config = dict(
    num_hidden_layers=10,
    hidden_size=512,
    num_attention_heads=4,
    num_key_value_heads=4,
    head_dim=128,
    intermediate_size=1728,
    vocab_size=8192,
    hidden_act='swiglu',
    norm='rmsnorm',
    norm_place='pre',
    norm_eps=1e-05,
    positions='rope',
    rope_theta=10000.0,
    rope_fraction=0.5,
    qk_norm=False,
    attn_scale=0.0884,
    bias='none',
    tie_word_embeddings=False,
    parallel_block=False,
    extras=['capped logits'],
    init='normal',
    init_std_qkv=0.0481,
    init_std_o=0.0108,
    init_std_up=0.0481,
    init_std_down=0.00585,
    optimizer='muon_variant',
    learning_rate=0.0121,
    lr_mult_o=0.897,
    lr_mult_down=1.5,
    beta1=0.93,
    lr_head=0.00685,
    warmup_steps=200,
    schedule='cos',
    final_lr_fraction=0.1,
    batch_tokens=131072,
    max_seq_len=1024,
    doc_mask=False,
    train_tokens=898900000,
    max_steps=6859,
    dataset='wikipedia_en',
)
MLP neurons of a small language model. Each row is named by its layer, matrix (down: output weights) and neuron, and shows model dimensions 373-468. Each number is 128 + 32 x the weight over its row's rms, rounded and kept within 0 to 255. A neuron's up and down rows have the sign that makes its largest values positive.
A block is one neuron, or neurons of one layer that tend to fire together. After each block is what it responds to, as a language model described it from the Wikipedia text at the highest values.

L7.down621 [162 137 194 120 168 216 144 138 232  70 112 146 137  96 109  72 153  96 128 138 117 144 169 140 156 134 115 166 161 168 127 153 118 119 163 125 128  85 147  93 125 148 104  67  78 118  72  81 176 122 136  88 136 106 136 102 115 116 160 144  57 110 103 160 142 115 147 116 110 107 147  92 117 178 140 141 124 155 133 110 149 110 112  89 134 148  70 129 115 180 115 169 179 133 171 112]
L7.down744 [160  95 114  87  86 116 163 141 102 136 123 122  89 108 138 186 142 103 131 113 120 109 111 145 132 114 149 142 147 172 144 169 113 190  78 104  66 107 104 190 142 171 106 140 155 110 120 178 139 142 158 139  88 110 128  89  93 151 150 159 112 155  99 157  63  64 138 109 153 126 150 164 130 133 110  77 100 137  95  75 114 193  64 118 180 184 126 109 131 145  87  99 164 100 124 169]
L7.down748 [ 98 165 143 111  88 136 153 107 196 219 149 112 211 178 104 116 113  97 133 130 118 128 124 159 107  78  99 112 163 149 110  94 115 116 139 110 103 106 151 152 125 112 131 137 141 113 138 142 153 200 133 150 123 149 121 143 168  98  80 134 146 156 145 134  74  76  82 171 147 111 107 176 199 150 116  98 133 160  92 155 190 109 162 135 140 186 102 103 154 127 140 160 130  84 125 164]
L7.down792 [145 118 123 119 128  89  82 140 134 155 156  96 138 143 130 163 149 110 126 143 105 131  86 183 149  70 117  75 135 152 127  83 170 145 152 127 139 148 156 139 162 184 112 174 127 153 156  62 104 103 172 124 118 100 130  69 118 160 131 126  61 106 122  63 117  98 189 147 121 133 136 158  46 167 183  61 197 152 112 112  72 115  12 111 136 119 112 141 129 126  82 107  72  80 153  90]
Foreign name word-pieces

L3.down1431 [172 131 112  69 148 138 168 133 175 116 114 151 142  74 128 189  85 157 122 118 147 115 160  61  97 151 131  89 148 136  83 144 122 145  98 167 158 144 132 110 156 101 146 110 120 145 102 146 104  80 115 112 120 178 158 107 130  96 101  67 124  88  92 142 161 123 152 115 133  91 143 124 123 101 114 147  97 145  48 118 148  82  89 123 151 123 141 100 109 100  73 159 117 142 142 111]
Punctuation opening insertions

L3.down1368 [121 127  89 150 152 109 140 102  86 141 113  82 116 104 123 101  90 139 135 118 161  71  71 134 143 120 135 142  83 112  90  65  78  86 156  63 125  99 146 169 142 209 159 148 184 110 110 156 109  94 127 143 157 167 204 196  82 157  96 123 149 140  90 109 166  99 192 113 117 131 128 145 177 135 104 112 140 158 143 159 155 133 126  78 136 152 154 113 102 124 154 116 133 144  82 193]
St. abbreviation period

L7.down274 [161 134 163  99  90 106 176 114 163 164  70 123 137 151 173 138 151 127 147 179 116 178 129 203  72 120 129 164 118 158 147 149 129 168  88  81 189 176 128 164 183  85  74 111  79  74 120 127 108 124 195 148 104 118 163 179 118 100 136 150 114 115 101 151 119 157  93  90 130  77 125 130 103  95  98 130 134 114 163 123 111 137  95 110 111 145 150 118 118 190 174 142 199 132  95 165]
L7.down1353 [109  54 101 104 112 144 150 150 161 139 142 127  95 136 130 129 156 127  79 123  94 116 136 178 147 131  84 148 116  80 154 113 144 138 126 125 189 122 119 176 143 161  82 150  56  74  97 124 144  69 149 122  99   0 113 167 188 114 133 128 134 120 133 192 134 159  98 130 102 112  64 137 161 138 141  84 102 131 129 155 135 191  85 118  88 102 117 148  97 170 156 169 118 192  76 115]
L7.down1358 [144  99 205 107  90 133 121 215  66 148 115  83 133  89 101 146 128  83 104 106 149 148 159 130  77  64 141 147  86  98 149 114 118 152 120 126 145 189  97  86 137  80 105 132 110 109 179 195  94 114 163  81 116 142 114 199 104  65 182 183 100  96  99 147 138 102  70  77 111 121 104 156 145 113 148 182  92  63  92 135 158 135 157 152 159 117 168 132 159 127 132 116 134 141 200 117]
L7.down1543 [190 135 136 150 129 141 170 163 153 184 122 121  89 187 189 121  84  61  88 136 174 109 138 137 126  86  91 172 165 113 158 124 139  84 113 137 172 156 166 119  99 121 135 133 123 125 117 146  97 106 160  78  40 138 158 114 146  73  92 122 140 131 145 123 149 158 133 142 131  64 131 152 171  97  93 105 107 148 119  84 108 167 124  94 191 168  96 132 120 208  97  78 166 147  88 157]
Clause-ending comma

L7.down358 [122  98 112  98 149 159 103 105 128 150  95 122 180 142 120 147 132 108 170  96 109 144 136 132 139 100 175 140  85 158 138 120 124 176 112 110  98 153  83 110 197 132 120 182  97 170 134 176 161  94 193 180 165 129 190 133 144 138  67 146 108 197 126 165 134 129 122 128 111 118 126 102  67  87 111 131 118 172 142 202  67  94 138 109 129 139 139 121 143 115 156 140 108 127 151  99]
L7.down608 [145 106 119 133 129 200 103 154  91  76 116 123 158 132  95 106 151 153 120 175 117 128 169 103 150 159 105  66 125  70 141 130 156  74 149 129 143 149 114 152 131 163 117 154 134 127 209 171 126 109 125 149 143 195  78 237 131 101 164 143 158 102 157  81 105  97 153 123 172 192 111 110  94 107 156 107 128 143 161 134 102 121  93  96 125 157 180  97 152 163 125 117 116 131 133 106]
L7.down842 [156 131 152 117  92  81 148 141 129 138  79 144 157 100  91 115 129 173  84 170 182  99  87 170  98 176 115 112 147 135 194 148 163  90  85  78  77 108 156 134  29 176 116 133 139 142 133 109 115 111 161 108  95 110 136 115 155 147 141 141 153 145 140 107 140 128 117 103 102 169 141 144 181 167  78 121 205 153  97  84 124 129 118 139 159  95  92 138  91 182 126 128 125  95 168 105]
L7.down928 [160 118 116  63  71 105 145 115 137 107 162 107 125 174 137 134 130 113 136 136 159 180 126 145 174 131 155 108 123 165 146  80 119  86  95 139 139 124 165 121 178 131 177 131 151 127  89  83 133 190 100 141 157  87 114 149 143 142 144 157 141 144 168 182 133 152 153  68 135 127 155 151 130 107 123 170 143 115  80 136  64 167 118 119 129 162  73  97 110 168 156 166 133  94 103 187]
Determiner after temporal/locative preposition

L3.down662 [113 221  93 128 164 146 126 170 138 121 164 123 132 156 154 161 165 146  77  97 158 128 120 106 127 109 119  96 130 149 150  99 103 127 136 115  85 203 174 149 127 181 164 157 122 139 124  79  80 180  66 114 146 117  97 127 105 148 161  70 146 131  78  69 140 164 108 139 160 155 103 158 139 185 118 122 126 148 118 148  73  90 118 150 108  46 154 141 106 144 126  92  87 170  86 140]
Mid-word subword fragments

L6.down23 [134 149 147 126  86 162 134 133 148  98 158 105 175 185 147 156 130 193 165 117 163 167 158  78  95 179 103 185 191 131 142 107 112  58 110 163 113  88 159 151 121 166 126  77  71 168 109  98 159  89 114 176 131  47 108 159 137 134 134 135 109 144 185 149 145 130 104 145  95 163 142 119  75 136 111 117  75 149 169  96  66  96 142 142 132 131 145  95 113 111 128  97 114  70 148 132]
L6.down78 [ 95 108  98 101 138 147 156 153 152 125 128 121  97 126  94 141 125 151 117 140 102 180 100 149 110  91 160 110 123 114 135 109 147 100 122 134  56  69 146 144 187 122 102 190 128 162 153 128 127 169 128 155 126 129  85  87  71 131 105 127 109 136 167 186 155  42 177 155  77 134 149 119  82 134 152 152 143 115 121 144 113  78 209 187 114 150 120 147 152  49  93 103  94 137 126 142]
L6.down120 [149  98 102 118 157  90 101  64 182 124 159 162 121  98 128 120 166 116  76 137 141  87  99 135 125 180 127 119 115  86 124  86 127 103 159  99  97 118 139 139 188  72 121 124 103 150  99 152 120 168 131 143  79 111 120 159 147  91 154 132 121 148 162 120 163 134  86  93 152 160 108 136 145 134 132 189  82 149 126 200 115 191 132 148 155 154  64 129 198 153 133 115 140 136 124  92]
L6.down140 [145 199  86  77  61 156 128 160 122 133 135 152 128 156 205 108 145 121 131 158 123 169  99 142 153 150  79  81 157  92 172 166  87 141 118 185  71 124 144 131 116 151  87 100 151 111 185  83 158  88 136 151  83 114  94  42  88 111 172 105 202 120 147 173 135 159 171 154  80 121 150 130 123 171 186 123 124 166 153  78  75  81  65 161 148 159 127 161 144 123 140 129 116 142 107 115]
L6.down318 [149 124 136 174 148 128 104 173 140 108 117 158 136  94 195 121 130 136 140 140 152 205 126 174 128 113 120 125 138 180 150  80 124 115 153 121  81 171  98 140 145 150  90 176 129  75 133 120 109  88 136 167  83 101 129 106 115 135 146 149 179 165 119 148 116 134 167 137 131 142 187 104 104  99 140 108 102  86 149 118 189 146 154 141 127 117 142 167 158 159  89 156 132 127 143 151]
L6.down339 [165 129 167 142 198 179 129 126 145 171 140 124 147 170 140 120 132 114 179 192 116 127  89 137 122  74  80  76 156 132 163 115  68 131 125 128 146 138 182  83 114 124 138 144 114  87 107  98 146 144 138 130 115 130 110 117 142 173 144  98 107 108 107 197 184 153  66 110 255 118 155 101 211 103  72 154  78 123 134 111 169  99 102  95 126 128  90 110  18 157  50 195 147 115  56 104]
L6.down402 [157 169 109 181  96 132 175  89 104  45 108  97 113 135 120 137 148  99 150 156 164 163 172 108 147 157 105 154  96 119 128  53 149  99 145 133 130 136 114 123  34 111 145 176 140 148 182 125 132 159 141 138  85 109  89 148 131 161 158 113 134 106 146 124 100 143 154  99 130  75  88  65 129 141 152 187 101 105 131 176 100 151 131 128  77 180 128 135  66 154 108 108 154 104 138 150]
L6.down427 [178 128 115 156 157  74  87  71 157 129 147  75  88 132 179  75  55  52  95 169 111 127 189 123 156 154  93 158 111 150 107  89 146 152 176 139 170 169 161 142 117 164 138 162 104 129 129 137 139 100 154  62  80  97  97  77 126 166 168 170 113 156 117 127 140 109  86 111 147 125 142 136  72  93 123 115 106  60  87  92 111 177  75 149 167 151 114 111 111 169 125 185 170 153 144 140]
L6.down511 [113 160  85 118 130 135 149 130 133 129 131 144 181 151 175  82 123 102 206 126 116 179 116 166 104  98 101 126  98 172  71 161 112 155 115 186  48 126  92  71 140  92  71 146 148  74 134  87 126 122  67 138 107  44 131 158 142 142  94  90  74 150 142 123  92 146 117  93 145 101  96 138  98  97 145 150 109 115  94 144 133 115 128  41 108 143 126 142 113 150 118 187  55 172 106 114]
L6.down549 [ 85 135  86 135 147 150 147  91 133 110 129 169 152  87 125 135  81  80  85 117 137 156 127 145 119 165 133 160 169 164 118 148 107 131 180 179 102 114 184 121  96 177 147  99  88 105 108 138 124 157 123 114  84 119  95 129 135 175 148  92 115 158 131 144 156 107 130 141  99 120 157 103  84 136 150 157 143 108 124 121 169  92 150  95 146  80  93 199  79 145 137 172 187 141 130  90]
L6.down797 [141 145 154 111 127 112 148 180 113  91 140 168  56 181 126 112 136 125 136 110 111 153 160  59 141 151 171  93 149 167 152 176 133 122 123  92 111  84 179 110 124 127 133 150 136 144 129 148 124 120 117 134 121 121 153 131 108  40 161  92 114  79 165 132 107  94 102 103 146 118 101 122 168 115 183 127 155 110  71  78 155 103 238 121 118 130 142  85 146  94 135 103 179 160 108 121]
L6.down933 [115 134 167 171  64 153 190 122 162 164 130 141 113 143 126 130 170 108 166 135 150  97 171 176 132 121 139 164 141 101 101 132 130 125 178 132  89 126 161 157 121 133  91 130 140 105 140 128 163 106 192 146 131  62  83 120 153 145 108  83 135 147 175 132 121 120  97 143 181 109 140 103 127 121 116 127 125 109 128  79 131 179  33 107 122 144  49  81 175 128 136  69 181  87 176 191]
L6.down1341 [155 114  89 142  97 174  87 142  74  91 109 121 114  88  98  55 123 118 117 113 126 137 144 137 116 138 167  98 137  99 102  85 107 107 162 158 155  93  94 130  88 172 142 142 179 102 126 148 151 134 146 123 133 159 134 149 176 158  73  73 120 132  54 185 111 115 116 151 163 137 147 115 166  98 106 161 113 177 183 106 127 103 130 146 177 137 175 112  92 103 117 135 112  96 115 171]
L6.down1523 [166 112  84 164 126 179  60 134 154  96 188  55  74 105 140 163 127 165 111 135 109 144  78 146 132 142 145 116 167  84 125 129  32 181 130 124 132 138  89 140 165 134 107  51 122 112 154  41 148 127 138 107 140 136 136 114 107  59 116 155 100 107 104 102 138 135 126 148 176 136  98  92 112 129 107 125 174 138 177 160  33 128 103 105 147 102 112 106 114 142 141 192 115 205 103 148]
L6.down1589 [ 71 135 114 132 204 133 109 124 145 116 202 155 157  76 125 103  55 133 129 142 100 165 140 199 174 135 128 154  87 122 108 135 109 144  92 192 132 117  97 128 156 147 113 146 133 140 110 172 122 149  70 110 142 115  99 173 176 167 161  95 150 189  89 102  88 123 100  91 130 128 144 139 129 109 165  92 170 155 139 101 106  91 179 131 121 154  79 153 129 120 162 123 116 114  60 126]
L6.down1664 [113 191 120  99 120 120 159 131 144 102 113 109  68 140 153 157 109  63 138 115 145 129 145 125 110 122 115 122 107 155  94 121 158 115 144 157 148 198 117 109 101 118 114  99 134 179 139  96 111  73 141 137 143 134 162 131 123 142 113 101 150 190 146  69 130 117 139 171 104 159 177 112 130 136 125 179 173 135 131  76 110  85 161 144 139  98 117  85 115 126 124 133 150 116 155 163]
Mid-word pieces of foreign names

L6.down16 [130 129 158 115  55 124 157 184 111 158 121 143 132  99 149  95 128  95 148 158 144 160 112 154 122 184 196  88  92  88  55 119 154 146  91 163 208 128 110 178 103  55 146  56 102 168 171 149 131 100 109 134 152 148 136 129 119 193  92  89 110 100 112  77 119 126  84 119 153 133  95 117 118  73 149 127 113 128 145 146 115 128 185 118  99 168 110  69 146 143 140 102  95 120 169 112]
L6.down50 [133 110 135 135 119 152 130 168 134 112 205  95 118 170 171 133 115 157 174 139  91  97  96 158  56 145  88 147 159 126  61 139  95 130 170 143 175 127 125 104 136 157 151 109  94 124 110 137  89  97 119 133  81 156  60 133 140  84 180 148 130  75 121 178 130  89 142 138 121 184  96 213 109 117 121 107 140 155 137 143  91 129  98 122 113 117 133 120 123 199 142 196  97 137 107  73]
L6.down253 [106 132 120  93 141 173  92 148  88 156 124 132  74 123 128 137 169 119 122  76 113 162 101  91 174 153  50 195 137 132 155 140 122 105 109 114 192 114 173 123  74  86 122  43 131 120 133 138 109 136 164 102 165 172 106  91 171 169  88 145  56 104 103 132 152 177  88  71 102 127  97 154 114  80 121 149 117 142 180 150 113 170 101 165  90  88 202 169 153 159 206 175 112  75  76 155]
L6.down305 [185 120  56  62 154 150 129 107 103 167 131 139 145 114 120 153 119 207 134  54 131 102  79 189 155 135 121 111 103 163 144 178 143 188 154 174 152 140 195  85 174 133 173 113 113 108  55 204 107  61 100 101  99 175 124 123 126  88 153 166 157 107  86 124 130 113  79 134 115 104 107 123 184 172 115 163 105 120 129 129  65 129  92 132 170 118 153 147 143  95 127 155 104 186  93 139]
L6.down394 [119 137 147 148 135  98 129 129 110  56 117 107  72 214 137 148 115 150  84  78  84 104 150 106 143  87 146 133 153 133 135 122 107  88 158 179 113 127 118 149  83 153 106 113  61 158 155 170 170  88 154 160 161 141  68 142 123 127 109 122 111 126  96  99 142 140 152 130 139 174  88  93 117 137 147  58 150 150 126 112 186 157 100 102 136 119  96 113 135  63 121  83 175 173 105 135]
L6.down454 [174 121 152 108 132 145 147 172  97 137 159 102 165 139  68 117  79 158  53 118 168 158 188 175 125 102 134 123 124 111 126 130 133 133  96 134 111 153 144  90 104 129 161  99 104  91  96 172 156  82 115 133  91  91 170 111 129  73 144 147  98 114 116 167 159 132 138 163 114 139 131 119 105 125 221 169 110 112 115 136 128 129 142  55 122  94 144 112 125 133 180 155 123 119  97 191]
L6.down482 [109 177 106 145 144 138  97 139 188 164 164 112 202  86  76  81 136 121 145 136  94 130 172 135 160  95 162 151 185 102 144 102 203 118 128 142 147 137 184 154 173 138 147 169  81 160 165 102 160 114 148  84 139 181  76 101  52 154 189 155  93 116  76 145 107 134 113 117 178  76 113  99 141 165 111 139 156 125 148 153 129 121 124 137 120 116  73  87 123 126  78  97 157  90 137 146]
L6.down568 [201  91 114 116 148 170 119 129 143 127 133 129  94 136 120 182  81 167 116  83 143 198  55 151 148 129  57 156  86 159 135 118 164 132 169  90 114  89 131 123 185 129 108  84 181 124 107  99 144 119 105 106 112 125  99 193 104 200 122 127 164 132 148 174 141 152 129 154 171 124 106 104 137  70 113 124  98 116 192 111 127 125  78 134 118 112 147 139 112  97  82 139  70 178  98 177]
L6.down644 [169 147 133 165 116 157 136 145 183 102 137 106  86 153  82 127  91 101 165 145 145 142  95 140 188 190 177 128 103  90 177 161 133 156 129  82 132 138 102  99 173 141 129 213 109 127  75 142 140 187  90 115 135 230  48 160 200 131 120 128 162 108  72 115  87 149  91 151 196 163 155 144 101  98 100 117 154 162  96 143 108 162 109  81 161 169  95  95 154 165 125 137 107 183  84  69]
L6.down689 [ 88 182 111 152 159  94 209  99  99 126 128 129 109 105 135  69  95 149 114 118 114 104 135 166 115 127  76 110 119  64 113 113 103  97 115  68 141 150 189 146 153 109  98 143  94 100 105 109 145  96 155 136  76 136  63  81 168  88 141 101  93 194 149 101 201 147 136 145  75 158 111 120 128 139 174 109  94 119 147 159 123 128 117 135 103 150 158 116 109 140 223 127 209 179  97 110]
L6.down761 [ 90 176 160 106 133  68 148 129  68 159  43 114  93  83  98 109 103 139 152 133 101 129 157 133 122 129 158 119  88 133 144 140 112 112 128 136 164  93 146 144  86  81 129 101  98 135 126 147 109  79 159 190 130 151 154 165 134  98  70 140 152  94 139 103 149  81 147 186  77 156  65 114  94 122 102 116  97 131 142  82 176 109 162 175 153  93  68 161 161 125 157 199 171 130  99 134]
L6.down853 [120 105 147 156 106 108 129 113 195 108 128 162 106 115  64 137 164 181 134 126 181 173 100  85 146 155  59  71 144  99 115 100 130 128 145  99 179  85 138 115 109 109 176 106 145  85 158 122 135  89 130 196 114 160 126 117 105  97 131 102 125 132 111  97  65  98 145 109 189 120 100 177 141 123 171  83 118 107 123 134 166  83 102 158 126 130 140  92 102 139 179 155 120 107 110  97]
L6.down922 [123 140 161  94  50  89  98 117 100 104 137 169 148 106  78  96  99 135 117 160 196 155 141 120 214  96 128 121 104 149  74 117 194 168 176 145 116 121 173  83 165  86 141 105 148  89 103 149 200 100 127  96  97 153 140 117 127 186 136 136 165 154 100 122 110 155 108 138 124 142 180 158 197 159 128 142 133 143  48 152 156 151 134 108 126 184 164 106 126 142 109  91 129 127 116 144]
L6.down1032 [127 157  82  47 151 116 123 166  71 120 121 180  53 141 145  84 181 120 117 104 151 139 146 154 183 137 158 120  89 139 113 151  91 141 158 102 134 156 131 154  69 127 138  55 128  95 162  97 134 172 188 111 125 100 168 115 121 172  87 119  99 156 134 151 104 118 207 116 143 139 167 176  90 173 107 163  83 159 112 102 124 191 177  95 147 156 124  97 133 137 104 134 126 131  76 131]
L6.down1571 [ 92 128 113 121 146 131 145 158 145  90  75 147 212  97 134  83  89 123  77 200 104 135 150 176 122 119  86 123 125 220  64 118 177 105 187 132 152 148 127 168 137 135 125 164 128 191 153 141 139  89 133  92 110 130  93 128 165 103 128 153 110 169  98 164 118 113  96  99 131 116 140 127  99 156 103  92 125 104 122 144 108  81 166 152 146 124 172  85 135 160 110 175 113 147 165  98]
L6.down1607 [162 168  71  76 126 106 112 131 133 106  89 133 110 125 111 120  89  89 141 133  75 160 166 182 131  72 152 106 134 119 124 140 131 119 132 151 200 121 119 134 126 109 146 133 105 139 173 142  75 152 118 124 110 176 111 180 149 123 139  54 222 143  95 131  94 129  98 133 196  78  49 110 147 123 127 119  84 141  72 144 147 146 145 148 122 128 140 135 143 120 141 119 111  68 136 159]
Commas and coordinating and